{"n_layer": 10, "d_model": 320, "n_head": 5, "n_kv_head": 5, "head_dim": 64, "d_mlp": 832, "vocab_size": 12466, "activation": "swiglu", "norm": "rmsnorm", "norm_place": "pre", "norm_eps": 1e-06, "positions": "rope", "rope_base": 10000.0, "rope_fraction": 1.0, "qk_norm": false, "attn_scale": 0.125, "bias": "none", "tie_embeddings": false, "parallel_block": false, "init": "normal", "init_std_qkv": 0.0288, "init_std_o": 0.0358, "init_std_up": 0.0412, "init_std_down": 0.0412, "optimizer": "muon_variant", "lr": 0.0063, "beta1": 0.95, "weight_decay": 0.0, "lr_head": 0.00411, "grad_clip": 0.5, "warmup_steps": 200, "schedule": "wsd", "decay_fraction": 1.0, "decay_shape": "linear", "final_lr_fraction": 0.05, "batch_tokens": 32768, "seq_len": 256, "doc_mask": true, "train_tokens": 449300000, "steps": 13712, "dataset": "wikipedia_en"}
MLP neurons of a small language model. Each row is named by its layer, matrix (gate and up: input weights) and neuron, and shows model dimensions 128-319. Each number is 128 + 24 x the weight over its row's rms, rounded and kept within 0 to 255. Numbers have three digits each. A neuron's up and down rows have the sign that makes its largest values positive.
After each neuron's rows, "fires on" lists the tokens most often at its 100 highest values on Wikipedia text that the model never trained on. A number after a token or word is its count.

L6.gate121:168143113111137130106093122118114130095155114144124129136145098125150131112160149176124109098159114123141130128179144146152135142100107147142150158120134145097139087128128104187151107140139121119113117127106101148152117167123168137178143093141042128124091133124125150125147141156133151145168105123101134138083080163125116140089130122126102122117123117153137116125131129129178151119142116138101145134128149158117112115103104125077140143103106153095105098177072112145124151136159143112107082103150118153081089159110121114115132104164134126106123101102120111155171111092128105135
L6.up121:156150153095107154130101159113108171135154156139107165122123121077122127136180121117090154116153146103094097146117118107107131109139130119154178095099123095131121137156109177101146087120145119153094137166114138133112132124115126077112140142100149144134126093098089150099139096108106156113132105131139105133105161113109135126117088132116179149125125123115121149113134077169160170136134139112167077131133140121120171136120166122128101079123137149143121155138108111162141109128074108086165127164080110110126130138140120069148109128126150147139111108184136121115152137077120149146
fires on: " " 28, " |" 21, "–" 14, " $" 10, " Par" 5, " (" 4

L6.gate191:130210102142118130156082091132131131147111119107123109093147150139134152160125147152132101135138112132135171152142153114149171139140126136133128102134138144112144138142148138119139106111177134128112135155133142160184087116140095125108113149141176108139116127132130092130128107093109141138098130161117127117178097133098149128154161097114109121106135156140139143125151147135160110140089148102117110131171106131105145119141156153140143151160142144142113101119113174165131124152153114121136142076097149111141140117152132147141158088143137097128103084122159130075146159157104094095
L6.up191:084129150130126137135115112125125102134089132103100127148085108111136110101111121092143114115134087120138171127132085101093131115103121112114116104146095121103114115105120144142088149153102181128145155078117110129078157100164113130119108120122118149112145141138138100136139148135141139100159143187122127077103128154139130100083123152125100160109168087135131125103144067126130121124116162128131140125067139140167169154134157136157172126119137132144106138146143109116154085164109155142081123145165155128182169101121166098144130150196114140116154150090137101117114121128097091150
fires on: "′" 36, "°" 32, ":" 31

L6.gate254:164119139132128130130145122133098088077173137161146132121130149132121103105086164112118119130125122152151174125128129104133139109109161151167129132123085097146149132150133110159127128107115170118094111104101060169076137118106147152109139104127143124145134119125112187146121096127121127151116148156119103115112158163098126154085130141144119140114133137127118144161157077133114156149120118143092137104149124132114108127130112137140119154150131135150114138133145114152086144135181130135120126145155093161084151124179152156129116153150129112140097127119156134107145171157147115151
L6.up254:141121092126142159149086089127152170122110107149138142140125099106117115146110156139159116121136114098153094107112110092141130146129122129108103093091138112075095170105099174121140159113125066108132139130072140163128104118110091137136164132125142147158084077086146129147174124131154125129146105145144087098124096137132116119137107130121165118132158169140102158130125089141103138120134123159118108166129116095100099134107116122144129111130109086125159108148137103117148162176095181138128091130130088117119134135106137107109130158107083151132139134097097143161106111073138136147
fires on: " |" 41, "," 25, " " 11, " Team" 4

L6.gate326:132184139142109137142109095115130135161149111145113112100143144128129127124119108161133117122120058129174097113161088067183127098128096162123162139115121137112086134118091135106090173158129109100114131100143123112093062102150137144129134171124130125121090126088168112122123162127143174123096196148104135113118124093144126120139118091129115077128120110115139127072105154110112072127151104098112134144126124096099131109126141134121107145162107116132149164073129126123171128112119155114148158129109140117155103145182138162111096110089094132134108152135099150119107142120155119132
L6.up326:145123134116131116136162161111140175173113095115079115131088122159138076127116158142124154134149132122118107086107084125122108159145171094104128121122095079128117129110110149179123119128114134139151139134103118090137112156138128114106122155133183119140128119179116135125121105155157110139132124148130136121147134126113120160140097121091081111138086064155122160107102154122126105154093077104148219147139129162128115110147110173086140164104115133164169128149127129119118124131130144133130116123125152105129074130131117098120137102129121124154083131090080117147105111142123092107
fires on: "S" 40, "-s" 16, "s" 12, "-S" 7, " cons" 4

L7.gate404:139169097147130123102116086103083098153112123108097150105103138120091139090147148139138138154114126126102111142153138123162139083127128157123119091151080119096115131138119154129145139145128189143113138154143119101101098099103105136146120139158144180147080142175118096152122144145094132085110127104114139108111141149127153146139117131135117136139128080155148138109114129085133139109073094132121110124057133152082120112083134095116143106128143100156167129146117136121139121171101142128087141075108151145138123117132135151152141151111106134133180148090134108144130125108111145114
L7.up404:138089129114134148137139157138121119113095108124132101150090149105129143108102093094135128128139104110144105126150094117148115092100126119128110146111097143132148141136094082127147096125097138093103121075117099122129132109142090108100110148116139098135112171133135092099121175144154157091129179127141120128103137133137116138101151086162108140137150137127100131099156113163159101084088119097142175115085140124077122101101149103138113147153141138158114100165145117157139122167157106138079124143129169110124109139101121132142099133181137135166153131118099094153113117174126095091
fires on: ":" 37, "′" 33, "°" 17, "19" 12

L6.gate48:179157157125118143137115165112135148096126158092131106128115119119111117147156120120137171101090158164134129146157117172149129152158116153134116148120098155166161140115147092116140113146128200154152143119130134111120145081110169145117138153125103104096180117162157167141138113141129189136156102160138094135108103112148167139131123151142124103153165132113106132141141121147119131156162066128111102153118119125139097163143114132165157126109120133121115127217132128118130135146105107146121089164160127138144152151138115081160157089111126128179143172126124109121184126100077154120
L6.up48:185170145095104160137123138130142149141126115160072136130107141100136148147157089147115154169075128112154131104116164145152133128136125110132107101118140154140143101150133161148139147117057097152148132132113132159151160161120099098163148147108125131135165128077129113154124141139132115141139144142144134162196115134100152110107105121124161174111134149125094103103110126078116155162120124145126146143152138087154117138160101139169098126132139141127107116132119111111092141129124141111124117108100111148146144120093142121127121176144102148147171118097135109169182147094153090130
fires on: " " 32, " |" 25, " on" 10

L3.gate107:138100120124088151183077133134136133187153153111188147134111114127166167162182140114146078126115144143142136094141137132093123092107123142124121090138146106098119109146093136100162139139127143108128125136151104103121081163160162135154125151115117139134155113136141138110160158130104149132161084131134098138118132094144156137130152108078134115130167165112119129127117160113153080110137107099108121151111131130142154120078158113152089094113144096143098136141143143131130119131144103134159121130116146159155132091151135141096167150141131127135158132155179136108103131177121143103
L3.up107:115144126098147105139092158116156162133123168138147119133134115143152116144109117148146136129139176132105140122145143150127158133144133091138150157106127083104123097154121152103088078121143112143146148090128114122141121122115136127146091113101165118112142143120136111128148119148106161134147121145130114114133140110141120077161098109126139078118119115149142175149106081135159145142145115116079144191118131080130127091093141126122149148111164123124115120141092131125099090121132111118082164106162106141170133068120111122134140168106154072110062146143139184129158144116092106152
fires on: "m" 11, "al" 10, "b" 10, "c" 10, "ür" 8, "hr" 5

L6.gate125:125166166167099128141104138152145118119147109144101166141105141138121093097093113146136109101171147125155121109178139138130106111094073097117172098106119129106141151145162108175151136156140123104098124127148143070131125136148162134133127113144077117134092105059166114135141147130141104110121130100129126132143124100079137128110067129143156144138114117071111164127095152171135136165122117141060136129131171094138134142142101107140142131139158127117123142119162158112139163158147137104147197106121155154109121132116161100098097106113174079125132118124120090164122106119107124153
L6.up125:150129135120103099152103124114144089132125134161158149118073123134149124130168108148157059123159153147127088106147092137131138159136192116138108194082126190124117131154108118162121077142126090089148119107160149121155154129139123193150119126159129187130141143137164145129135159111102098138090130162095131066161132131100127136107136126066142149146080154099106174166133132111117127125144128167134114126121114142116152149152140137132149155139154153106124125125068122136161104139138158103135132128168133094150106129091150124140087158132144152169115148107121150141155140112130128126
fires on: "," 16, " one" 16, " o" 7, "1" 6, "0" 5, " y" 4

L3.gate208:122142154142125150194146123135136108104152111135115132057098122097118128093062137130099166104157146121162120112092107134140129101125119090123115165131145099137173112140105131100133133123116122155166186173090120135130147104165094134116138139127099154121117116112085078197119088136156157112121153146093093151107162088138128139101138116128139116136176089126112124165120114154109142111128101137142098118115123139125146177144130119130084173134135088153176129153138144081189100162139108094133147132101093144156106156106092107127134148164133103176138142159122131136136111115154108124
L3.up208:132113104161120133100123158095165187117150129098138106131093159102105158112124093125157139120107101107166149139139156154123106105112163128126109125164106165198129172107101112189092123133153124134119172149128168096094113120121114161158135116119159101147116111100176094137081115126143147125110105130174129115104093118126105110113104159143126117119137149139082112134138157156127137072107171139149113098096124136122136154159097094125101127120090111135123122144158122125112157110181128120106153161130118128150117126133103150135115100080109146114115158162153132113171119172124095121
fires on: " to" 30, "in" 24, ":" 13, " in" 9

L6.gate812:062172103151169129121141106080092155129121118139110143124088148130137138135120159127163176143131145154146146130159115149090152126107099144166144144140136144133142095155114117095163120136081115138125140124109148122137122122124081126152122117100107147143185119136121117111176102189086155156143130095098117105097156110135133074157111084161153145149193125139129102106103166126147124136108118115131108106109105151114138175122145125089106131161145130102100153181135161143103112135146111146104120093124106151152132122120134122114154157173123127116118132104139142128111110113081109092
L6.up812:138117116161133081146182088146146149110176103142157109151135149169124127166139096136120130118109174082163104137122117152048130133149066052096122109112086090128137145141113128133158114132146117141124124130133085104121160116162165139067105144136083132131082127124161104126098065140153122099159131119134092112167135148163146129138097134151137116124088131108131139142163082130135156127154114089181145156141105152123143125158133194095120110134146109151145108166140117141131096119147114160147122131147104106086090090120100114138114142121109148121129098159108143139135117115134139064
fires on: " " 84, "19" 10

L7.gate323:163114150144127132149143126147128142149137160105148134094126138114131152128079111082134126185101123145189134086142117147123138095106159119156158133071136129134137148146115132117078113142112113158115131148153124124111138107130076143130103117156113127167097099108114092093157133100139122132093140158164112136111173126097084123088144113132164137101107103106118117138142114122131122093105108139141100105136113158124110161129121150173135161117137115123133156112147093136097122134129104130117099158131166157147106131128165125121167161155105139158114120108074134123106134120157074162
L7.up323:112101125101110102155132148142135111140134099112105140149161147084100124120132121123126083114148134106178130127168179131128138150092068096114152148145115111132127147143070134146134118169139149123150135134141089132131172171126124139113117124118111103147144103113127173121135090147122129109139137182162118150063165124102123127131167174155160131118176118072101128140129108170117144129117119115136104073145154123113179112144141122158113113112112117120113094136100080124135132172124149145119127155107113130161156174072155080147152149141103148101117151179095152146107137111130094152
fires on: " to" 30, " in" 25, " and" 6, "In" 4

L7.gate662:127107116164136151125138134104144106099153143148125137108145128150098100164099129142148104138087147123135109153080151126127152144147159084153152141146123165159111132155116137150116113118169124119112139157122125109119122150092135099072111157075124108111115124131132140110161134132145168142127124110147121164089121099119119119170122123105125149130139101132127146126122143195089193162127190097107113073097114128116132099137167148120113118086119145145141126075119139116108137124153088115102102130099120144120142127172101155082068122136125081138122125157125133150129171131121106118
L7.up662:166093115161136135156086109154142115113161112132138150075127129120154133112128108125159132102148122122096123182097123119143127193148128164093135134134085163100123132133097119119135113123123090165157131130107111089137124099104165114131161137145103119099115146123119137150098161104110119143088130107114137158079119141130139130128164160129144142141095085142135088127108109127068141136132127107185158106138162096151123131132171102126136131084137103102110131060125113137114116142145107137107142088142144109110115116126097154082131097157175102078090161122127086181151142173144130102
fires on: " " 66

L6.gate776:119150148137126146150129153130144092117126121140110174116122127111145127091135160156091145165123122079104144104154148159132128110079136151134087123168105134099088125179129147116124108163122150150149163134114106124131178142129095143076121105126121156130092173159111140114112104120105124113099130109155168095150154093117116102078101091164150097087099165134162144163148168148120135119101115102105143120120111115125097120109155164158136168120181127147127122131108126138136143143106168149092161143148127056095153184157157166158153094163115098173156124139141144152113143084118149162
L6.up776:146161099142100132139090115130094155122146131107158169115115095111091129087146123101124125152138110135091151148146085126125148086115141098108128120121132157133153121126133158155143137172118113118160114104100137124165152105119140150152166189080153120139140131122105072113122099126113128128106155142088148157126117083104153165137163104086132133127154145155152097106152148117125167138095131098141089127135150147115127132150159144125124094183142137114124104135194143112104097079145169083118120096165170126131113103112141092120170150151137152111160109136131140137132118110164102123
fires on: ":" 37, "′" 27, "-" 5, " |" 5

L7.gate176:115119162174097137149135122161208192125114132129123134136101118145173173109107136138103110124162183116133128121145106143136131116086108111120120111081134124136123153155146158149113130109093148162084128128100113139110125097127145122155126152142095125082175128133144144130108142114165142133181153120102095145151114111094158149088150123144165107121134144134137110122101136130126150153168135115088102131167148145138149148140125101128110133119107084137114152157121121110121140135152118116116147126153140184153123111115156095152164144133165137130144120124128154154149138120090129138
L7.up176:137109145137169082188159143163108108107138124140172091134131144155120082160156078154143112134105182123080104115139112085139142111135116119141119114131115120147126130114127149116132168098154110153171120126194119134136115129093133135093097130129117139139127170092163158117161126124105116106090114140125140113128133141137111100117098112156117181106112114153112142115133161126116158156126104143097131173111151145083152129159175146105117149142131163080108114101118127154135128117108122138142132132140095141137083115108153092097117131153167120155157146165123152129155086115145073103
fires on: " is" 36, " and" 11, " y" 6, "," 5, " j" 4

L7.gate197:158135128182118121146098157140151158164154118117151103133124144128136140171112146120109102124122152132186122097164153129097156152134110173149145145109153118109099145155115130124148159123088170133102090127135125132121111108108144152197178105097129138126124135105115108081154093131081107158147135102125129132112077189124155126148099177149105160146152124119118110120130120121144122114088127163110121144147083156146123128155106154161112122139119132106095125146119170127093108119169125059150119137172127144152162134118131084118157128139113133142114169112124126130138125110122093088
L7.up197:163126105123088130096127113130110162140118119127064099097125154151109138144125142163175142128117133116168149107119163135130065144087130129117155133133140097128138109115140147183182090088113172144128106159122126089124154130134117079097114153083107121115136102054158070129084102117178120098121165109150084155119170153141149096121134109132112113146149116117137080116128134093148114114171137161118163114123131113116130154090114107112138123115144114143098159161139118116128136120123165162095135078134083136097146108106116120116134088156108149105151111149188144112150143142090119124
fires on: " |" 73, " " 17

L7.gate614:115150114117148163145130163096175147122105120123173144123114121126147149132155178148112135138114100103150113199120130069101121124131160102089158132126149124137145085108113154120103138120101124111132129164124105155093067094117108141138128097142110142093152136156119162122080164136126168144143137135112099114126134103100115128133143110094134124179145123105144153096109105152156153107121117117108158130127124145141107132138130114079127129105102085141126106153116098137113150118087104163190186140100133150110101138107124128062140094105135133096097105132129134141136095135075145099
L7.up614:098154143125144085130088139148112112136097104131127126097123145134122164105110115119126140150149119183098137143141109104109092119102101078166110129118130114105144121125150134129123150104152170150125097118136181155142150133102125109121106061119104146122085142127136127126125168127157148093126129156115114105135097126121131119129146119131137094147124152151121086127107124137165114123117118122174098149105141136146111145110103114177140145122144123099181130122114108114157111097165114139143117175143151133116105130124152110145151113145161175131093095144139140092091113127133129089
fires on: " and" 31, "," 24, " cor" 7, "–" 4

L7.gate334:133083085121149154113118113125161114157161110135091143154161149140124159144147174138129144121151146125146150132151155113100165083100128137150113147097128130122125119134149115153145167106110143105120112119123134122152119137149145080131131138147116101132161140127155094119110125164137139119150114121097105119135109130113168102058149084134120131151113138159152175150141121092143142115137114139125210170131165145132120153135109140144125138147138134092180075112116153148149099154165175117131152127097089162147118104076143115110101137134148123140125157122122089107125113135143144168
L7.up334:116146126129143116135145121129133138129113118130125189097149157088137147156127115089155148112119134075123165137172140144120160108115126141117143094113108119137100115157121103130118131159092179175133135137103151131108151115154143162142139149138142129155136144125177118180143093151103140154127087118120146145109106141157100095130160085121130104085132123159123134145142162125120112111113106148133125140137146141091119099153139125127144154134156150138164116121133112158105124142113146123107163144155122137104086118095130096151156148183124130113107144063126123151111140092166102122
fires on: " |" 50, " " 12, ":" 4

L3.gate747:115090114145154135131118112115165130110144155081106135112151105155143116164088140137132134111128151136134129130123147135128157117132084118134130106173142152138127121132134063135114121153148143174116127164176119122155100123112108097081115124157143173139115131132109134122097108117159148139169144144158106119106090134112137127100136121147134114154142112076079114099161155111123120108055113145142140162136116155118194146122119153155137126162119139145160118155109135103098148142140102147141136122109132148115152139074111189125113092090082119128090121119137166100169094140148139121
L3.up747:126130169111133128096148129104172158102157139123128163149098141150143111109102119116139104109158148133111104153123140081159104133129103124136132111170111123103160117174106078121127139142110126129128143099143121130127143092070148152142159066103117148136108140142126150121113128114137122095161151137038131111128104139147107149158099147112150163111131117157131160132176183131108152127085132157144138157166171122127156092115147151119125144132139143108134154159114116106099154169145161138121104125169099166119093113116149150090141135124095140149125117095148134131121146131128146123
fires on: " |" 29, " and" 24, " of" 9, "," 9, " a" 7

L6.gate798:098140140138122111104155112134123070153145101121148145120177087114095108138169116118117146134114127140112071116120144093093111136125102172125099101136138128124130098123131162124096117179125125108123129086152121104137147137149125126152147094147105148133122135102136064128130133098140134103069130093140115121110176127143167104146113142137143084116107100139089140143153109122146161137121129132100147140121108152177119106144150130128103143095115173162103111154162151167133136105075142111163147109159112063138179123163114105147126127140122108142108160125117131154118145128114153127
L6.up798:113114164149118161122158148156113152136140123149072115107102121177146143108119154100121114155127126143132135111172140151165097124113116142179078118149125117092092107102144110084112124124095153106146106105136143134124113142107166151159150125153132118121187135091109094109139144120107142142104128125097122092114159114122137122109111099122086112159115112140139114138117113178195113128104117165127129118099120167132118143156144119085101140090136098199107119175124102128108133150162130122172128130152121137127142095116135134141178151158112105140073169131141127143119127087121173124
fires on: " F" 38, " f" 14, "f" 7, " h" 6, "h" 5, " (" 4

L7.gate279:097141097142121131156092162106155129158116150085135152201124120117131089116175149110119139114087109104139089121111145101128191105124141106160126161146103151127147121132145079148080131151142147131173127130173164114115113102104106105130110166103147116104164119113094144175155091146174115125154132115161106132103126090124118114158109135146141096211111138122122130119103151143120129092163131122166097133158149137140139140083116122159119142136126153173126123115154134142143120108116098124107111165109146094123181121152125107139132127136194088143105111150129156107109142109140132106
L7.up279:144127131121132140170174120123132159120128134130129145125173126153108128102118079117093104133111124099080073151124147154140107139173132133090174092137117131147152155132129105119100103141140139161104142117153116076110092099154154165130138103127131118107113133140144150108152126168113093136160106136135158136135122119172148132140165155124137142151105109100162133137127146136095162153162142093176116144102116117104164089134145117095163140096109177136135120156140120171153135124123141163154104122125160123135128150171121131128132140110114159097110117148133092119112180138100108133
fires on: " " 89

L7.gate706:112153137087096127128141138123101109153129159086137123108166137146086115120163105149158095119127139102167123118099139143140099142132132102104103116097165124145135064111117161121120159102128136120130142074137128128166100131079131116100122134130146096111129132086147183099131124122119153121095165181130123110131108176131083121104085114133132164106118101089137112128110075156130130164139128164140138134122158124080128102082115111130117111089134119108140149159094131104102162140175132152131139131110165089159097142142140163097110120096107145127094121134134110114134146132117122087
L7.up706:090156124105142157144134104121121106124104122139137113115124088104132157117095097152078134162087081123148111157108112150158143123137091145133126110153152163152141148140188124174110121148148131151085145117182123108144123152108106123138121124101149110091127132122091147092128128141107122108121149143119109093099115113143157172158156141142162114148133091134108092160118077080116135131181129113138167126128156153108146133170130192157128146137137155149147152155107131146117127131153101140062159144116122122110171136117114137159152111118175162107126143149136132082130158125126165072
fires on: "," 48, " and" 13, " where" 9

L6.gate810:127163114122164074140154128137142110133135171134156118125148130123111150136135134132091085135110136148136102130136090131143134141099125118106143143148135122150129140133085112109119069135124098128117146136151136109105129125139155099123140125097126119165081157105120139092107114091126132119090132156085132138103113099111119174160146124098129196160173136123120116159180091107132131127170121119077156126117122111139097099166144127119058168159146099157151125148141125131153150128128122142120113117128174162135095120122143151084108160139124138115175159128147175143079116149092094098
L6.up810:101117177113103160141143148093169097102150139162111143095145132119112121125118144145135097075132101176128092099114132114109130144140114187147115152107116130144139151175146102123130153172143151111133111093170146086121127105108124174158117172113137119138093109097137131142112113130129144158114130114093173129100111101131125149156139125134132154135137124118140131122142134131145142126171121156109103109155095151128115110147086121106082131187142117115109145095157133125142175103108081131118108134142142131184101148148107147078123145129128119141131113122151126104076142136134100111
fires on: "," 27, " " 9, " in" 9, " (" 6, " on" 5, " with" 4

L3.gate434:107083139132106143141134109112137134172150100099120114124157097092132102152119094133113115087154050126160092132057147160091153116118182140141113131141117172133189121129148146123121168161154128087161099135129126136114114111127148100135086075142135096156133149140166130121110090110157125166102172091147128105080106136144158108079115089088104082152112109171141167125153152138127112132130144128129112183151166179121134123116112120139111172103123113109122133116118152143140125106093116125098154139110089156141133143136124133138138109112159125107117129113150138150153069084124142171
L3.up434:115124186124118095116145097096145105133127129175118151179107112127053090153153110136114147099178121124117152097154128165116165148070149184110077086141134109116127143126137070145152183107114152138160108155099145128110153136129120111130108118126105097143154119110115132141161129117098155151136145159153178129146121148159136148113140108148106100163145134105090103160109149144117133142119135148163133129096103093129136115153161150124117130101103145123149156133134132153119147111085109173151100144164134109105128109127118164134151145196130126130144144100142134120139095106122152120
fires on: " " 76, "19" 5

L6.gate784:128129123161108132122139154080149169138125119127110162140090135138125109120084136126138087102115111093122145122077135137111134118064116131079147118097147122115144116098081091125145131116110155102109099134144133133142125114127130125138136081123101085101128129117086144120133153146142146085188136157125146121117084081141140105074120131103162135120093127088092128094152124135155117159166103182116122125105190153135110113129151140138083124073127136124165113150125141141082134104135160140116151098117115126149161099153118145114150099131133178121124122144129139134109166119118094135
L6.up784:090143132128108156113109102091090099133137149076110192154116083096107123172135104125119141139149104126104121130123125145144079148122109140156148116130115118125143130129131112154104141129145110119152163084147120088110127093132145130116181088127142127127123132096088174115147151103100160110175127154115167145114112120128155157096129110121143141117125095143156143152120092157137134092156128111180158136129096119142166128134104177176154142107138110137134142131065126143125107105156121134112071127093116140110134144113136126125152117163130169147112174107141127145109150125144153061
fires on: "," 44, " and" 36, " or" 7, " " 5, " but" 4

L7.gate562:134139125135134142137139119112113077158130137139124133128114071142093163125145099101121129147117130151157121156135162116127140151152148143135134122089163157158107114146114101112141112143156117120117100123125153120140120103151112125119086142078128177164136121073162097097153137138095105116136106130111117145117145137129143127114169148110136164155153101123122159125164109118092108066095111149139117141152164182071147132107146155147068133130112133106187186100103141099126150133150145125127128139119148156156123137131103122118135142108109091144116137106111166123080144076131121137
L7.up562:130166164132121124119128090128161119095131138095107137120112119150161139116130142133102132144158151165116133131116129121169171138110104154140117163131091130129139152136131118108089136150101106123120127120117125102132167135119159146117206130119091127102150130121162123104136091128101120130114096115129148128142101118135142156130114104144147128140136166122134122132110166137111166132112108160147122111156090141133126101118162118105138097179150130120140161132102118164137123114165178135136160083126122139155093094071134125124159168114129152086108101157067136171099159167163110148
fires on: "-" 25, " on" 10, "\n" 10, " " 8, "ik" 7, " (" 6

L6.gate427:169181149146130118132157125140111119103111113104095130093111101153117123130152137121170135091143134127141080134122137142094151152129121157157168128132135089147126136136153160111150097128144185121131127136120094132105116126127106120092102092152106114103148082141126105153153128149136160128117123118150122118123100137134076181098146137101145189166140146142162097118133201116153192137124134147105119096120135141137136116160148105128084147152106125128103104126145144158103137136133136116138091101136113094106176147129104113105147150116126145125135151093144184146161085139118119138
L6.up427:128108112133135119105110140120173127105158062113127115096135132119104097143145131121104149129101119041146126133138147158121126143155188167086112113145098084158099138142106113124131127144074111115122118138146135126130134124115114132119138161123146115118153164112116124156111108079106133152112135103135107127097124109138128153136128100154154087126113122112118127147090101119109093147111117152128103120156096154135141110095149123121107123127107161125137069115162149144083155147133102122073080095118169128122143118113134138133105154128122158097108104098110126137134177174126119131
fires on: " " 36, " (" 12, "ic" 5, "ern" 4, " ent" 4

L3.gate585:147125094147128142146095146130114145071104152156089097125145097129161131145125159160123111143127140110161118155141116129138174122146088146152111122113151136120122106103170084113093150145118119154157119115086153168128117114127104137111145157116171123138129140106084137134143141149152119118132136144111096143087124157132100153101119101143125095127175077104115118139103088128140182118123126108140081171157123118126148158175105159152131099093142131105117140122144176100111139108126159109193135118101084178092101107097129124099130130131133092147090133104127166121153113115096134177
L3.up585:121108141168113138140132116177110145175123143122128156128125154103123136113133141091128162138090114132141112131135121153098136136159131134141087119142156139124088123157125140134131169153115117135128109142099126126201183099120111108150151105110135166135151128158111121139130133100154114110125094099130125134132077167117129095134089182086172145127115135160113065178114104138175080165118129105104126125094140124086159111090169151125114117095135128147072175172141141106119145151078112109129134138106119155122144113108150133127094097139068094116129147144157137159168136090125146109
fires on: " and" 42, " was" 10, " from" 6, "." 4, " of" 4, " The" 4

L7.gate790:101137144156179105129097139164178105122201130107106125109091101116150102105174107128082192084090086140162142156098105122144132139142132154115167133172178139109125100153129128126133108161118140104125139100139130122140140151118099122117092097111122096131133119135172159153129151115166112139134122145149117149122138132143120144147099165098113190155144142112153096128140147108141131152108105108146130134133125139139158141114150097160087101113102118150172110065125149117100088108124151093158123116150176120137108121154161121123079086135152112135109121104107114112183116118129062094
L7.up790:129122135079107136087125157172143143108150122088143153139150120102150141129100109130113141113117181080134129119138093073070150105153141121134132171139137111151141094159083114183134109157161119102147108147119126131163110111127111136099099119117112140119154094149151124092102110116102132061137128089129118174091130126116126099114126098151119149158170117146148142156132157117087131114150106135142113131117114145147107122140118120101152089103176143123133115115115153131154129132141087113111113130141071065092114103115117144172153127155122120120153137142123124130114158176114111159
fires on: " " 29, " (" 20, "-" 4, " An" 4, " +" 4

L6.gate412:164128088172103140124135138135159140117155105158128094145120166141144100110157131125151094135135114101106156155136164113138139134206120127127091162151089171121095127115089094102113116131149136141137090132128105104119095132131151088096133120092145138108132109130113144123105136156087144138133173125117095124133150109168137107099117160098172107185122101142144167180097149083170176106132095131120138168114111089138099129106141115145122092137121164127143139113114125108111073141133094146141168114135137146124114120127156126129147065134136140118124134178118139143099123100105141156
L6.up412:116113128155148129131126143121132139134121119135133136112149124104149143154130086130103103170129120088140149179131152158123134134097168132134145115128095128105092106104156140198161111126119068104150128115142123100083101130102128096157133144169130129105124111133131122114170140143148139172113129088147149112088147122129099110149097104153155129124165118098127158146137102117122115129098114109107169130159152126096150130165089139134142112127138063144135116149085092140127140103091102175103138157130114154112119101143144107126150144151124105111141149104141106106109130115143138075
fires on: " " 59, " $" 18, " of" 8, "$" 4

L7.gate254:122167146113149126126093110104107141147149095125125130167112130132143122113123124128126134131128150124102056144113145121132167131165074175097145069133157103157164122160136144137125118163132102136137129154096113074133110041135122124151172160113177128155135105145174160159120107119143118122136148154148166123132130183148160178156105113165134082099159118108135102109078115123150119155136133104122132129118086132131161119144112150101114129108099147134137115133116127113104102097154147153119159118126134122106075143097124143148141141113143102114116126085089108095095151164137149119
L7.up254:169149135100143135110193134074164156112129138124088126135170157114143091106110157146141091128143144112094139141156080143148103088146154110091146135122155130150093170142108095121082092130110107160130120163135102072107148111160134123129146111145148130123095139116146111116153104135129099120110122176153162122092134153155112153138157099146129089156153132078107121159101168127092129109102139178134143168050133136159174136165112172131098132122072116104144163120120124122151140114127135108129157101141117107117140138113129101166097105127109110122121111118140133176104165110098168103
fires on: "S" 23, "s" 12, "-s" 8, "ers" 4, "ock" 4

L3.gate384:129133095103147159123125100074110157155110127120144119132126148128100128085107171142102147174126115105057140102075156139138161153112156123125145151120151121121125140130147109160102131095082134082145135141142106096157172145087134173120139126117120131125133129131138083089132122126138109119149116138133107100142112093117101113135109184090159137059128135105134126171144132113143143103116133172145124135163102148126151124147164138045147121111105142104141145141126146133145175102109142121097124076131133088064093135146148099093104079159148128137130147152105127081119139110126138176
L3.up384:150144140185098124147145111157113176130148141116138119101146122088102160141132140161101161104122104149126162173068122144125163096167142131084094152129107157150131089094116129132106182149138117108151142143101103129119125138134132130173117136124068109149122113110114137120128119104115101119149125150097120128144131153133162125121150141125120129124114134132127095124110100174133120158145116133137079141153163105110153125115139149121138140138143150144146095148160084106158112150116089117108123104108083166133169141098110103135119102114101145076173110139090115126062137140119158166
fires on: ";" 31, "===" 19, "her" 7, " and" 6

L6.gate532:120141133122134142146088127055100111132162127121142155160135168139104152141111108090137118119145175136138160148119119147135148087124123100108099140103140201143139096149138136142102168142127118148125144148102137119165092116122160132116150117123111167153116160148122143101111135140119115127108157152104130113113105142175063130105109132092153117125100172096132158113111100105167096145114130100150108102118121135156114081096138116177145113172130189109124094118121133092094134094125153136065143121087106124100136101101135111150138114145120105177136114124121168065106108141141120169
L6.up532:119128138152112158133126098113138144157142146119080155173142161125127098137128127138081120180178139133099145139149113153126134117144181100131139093133071177120123129153111145118121108087128093159127099132111126110123120110109133165174102124165135174095146129140210171130123124150089093125179125181147161127159164119151105117135105137168128163140116130166068142105152146104143153114134141116144125112189146104143115132114129132116126148116079099122095125139144110118163103133146155131122120136102147144109148146134121148101119139127156112097122099131148096123097103123117093124
fires on: " \"" 20, " '" 9, "–" 8, "/" 6, " one" 5, " book" 5